config.yaml
n_layer: 14
d_model: 448
n_head: 7
n_kv_head: 7
head_dim: 64
d_mlp: 1344
vocab_size: 4511
activation: "gelu"
norm: "layernorm"
norm_place: "pre"
norm_eps: 1e-05
positions: "rope"
rope_base: 10000.0
rope_fraction: 0.25
qk_norm: true
attn_scale: 0.195
bias: "all"
tie_embeddings: false
parallel_block: true
init: "uniform"
init_std_qkv: 0.02
init_std_o: 0.02
init_std_up: 0.02
init_std_down: 0.0
optimizer: "adamw"
lr: 0.00128
beta1: 0.9
beta2: 0.98
weight_decay: 0.14
lr_head: 0.00465
grad_clip: 1.0
warmup_steps: 575
schedule: "wsd"
decay_fraction: 0.66
decay_shape: "linear"
final_lr_fraction: 0.1
batch_tokens: [65536, 131072, 196608]
seq_len: 768
doc_mask: true
train_tokens: 697000000
steps: 5927
dataset: "wikipedia_en"
MLP neurons of a small language model. Each row is named by its layer, matrix (up: input weights) and neuron, and shows model dimensions 304-399. Each number is 500 + 50 x the weight over its row's rms, rounded and kept within 0 to 999. Numbers have three digits each.
After each neuron's rows, "fires in" lists the words (lower case) most often at its 100 highest values on Wikipedia text that the model never trained on.

L8.up977:522491500448465385506448469469489448509445489562489480513557486556530511533554542527538557497537525597549518568499440476487444472474476608575472565540473455453505408557575581535526433439511486493437459370609470535512525437495452504477504515482475493460470544483490503527520462532485507483
fires in: "an", "anime"

L2.up1224:526443489463379461452491494539629472482545477459570513519606432509498452480436616426504447593448519551546548504476440515458447406374462556520439610456502548427479474516514479464547537556481488526536464424537460500568418534532456538478548566512611452540483549548539567590564503522476465602
fires in: "government", "law", "laws", "office", "omg"

L2.up501:518551536539543507459493528484545563433598463537457541486450418573471473485498537452600565455400507433599528508480510516443493447492517566473562531534575522484436463490453509476485474545539511580483447453463473542494412462440516550484582563554535506451441590491468434454593555531548550482
fires in: "well", "of", "much", "many", "might", "do"

L11.up957:540464454483559522434575532465447585471532523508552553461496508482504413554493455431501473551393512525562446556483476496496577509430469524527508512504457427494469496511480594563500546513543523494478489552535526561478539512508385495454419578520481585486503398521387471544479449455466481529
fires in: "had", "most", "were", "have", "still", "also"

L4.up28:496521469441518451530497483544531554456446426540405445497510403467431537549530489538529462528588529637612494478537464461494463437517479533522398543555489527489452462446484477518534531405430524480500499470568654519615482469582469554473510577441477516493505525558506539493472569549496435528
fires in: "manager", "minister", "secretary", "mayor", "assistant", "ministry"

L2.up234:475556628510536594350542438608488475422364497494452420461490488469528468426434559468474459526552508576456557535539438522515522567478569519518502509532558514527535539550477467571502620452608486633544428481501543582546511449470496541448411538482468557529459452439452500526508475582474420544
fires in: "more", "later", "further", "late"

L4.up692:425504521549542557479565467503450527538546494553538521438502466569493556448406530508497544472477525502544597540513521550505501384475520570564485500568455552469413530489461505503600482469516412526475534427448536544510436576496432491463478532478430487487476544447438504526503553616477540481
fires in: "one", "an", "epic", "ecoregion"

L2.up84:479531401439462395477512496464503528552548467494431398524502479482478500600469529438544428426560426580506583506533457591488540429436503544574477502456553550533587452527498422564482463567447578498544472473555464567591451469532522553472439518510552544556490460515429491508492476506523456569
fires in: "bank", "public", "private", "market", "companies"

L7.up653:503527462431529529532452483516443473467494478560528436438482550467458474531473484556524581490536530465512459505459448556432481543471478464504503512573463499440414399594492474510476475410355489457508480569505563539489587480526484454432464414494549518476499520510579469450449596548540586436
fires in: "if", "when", "while", "how"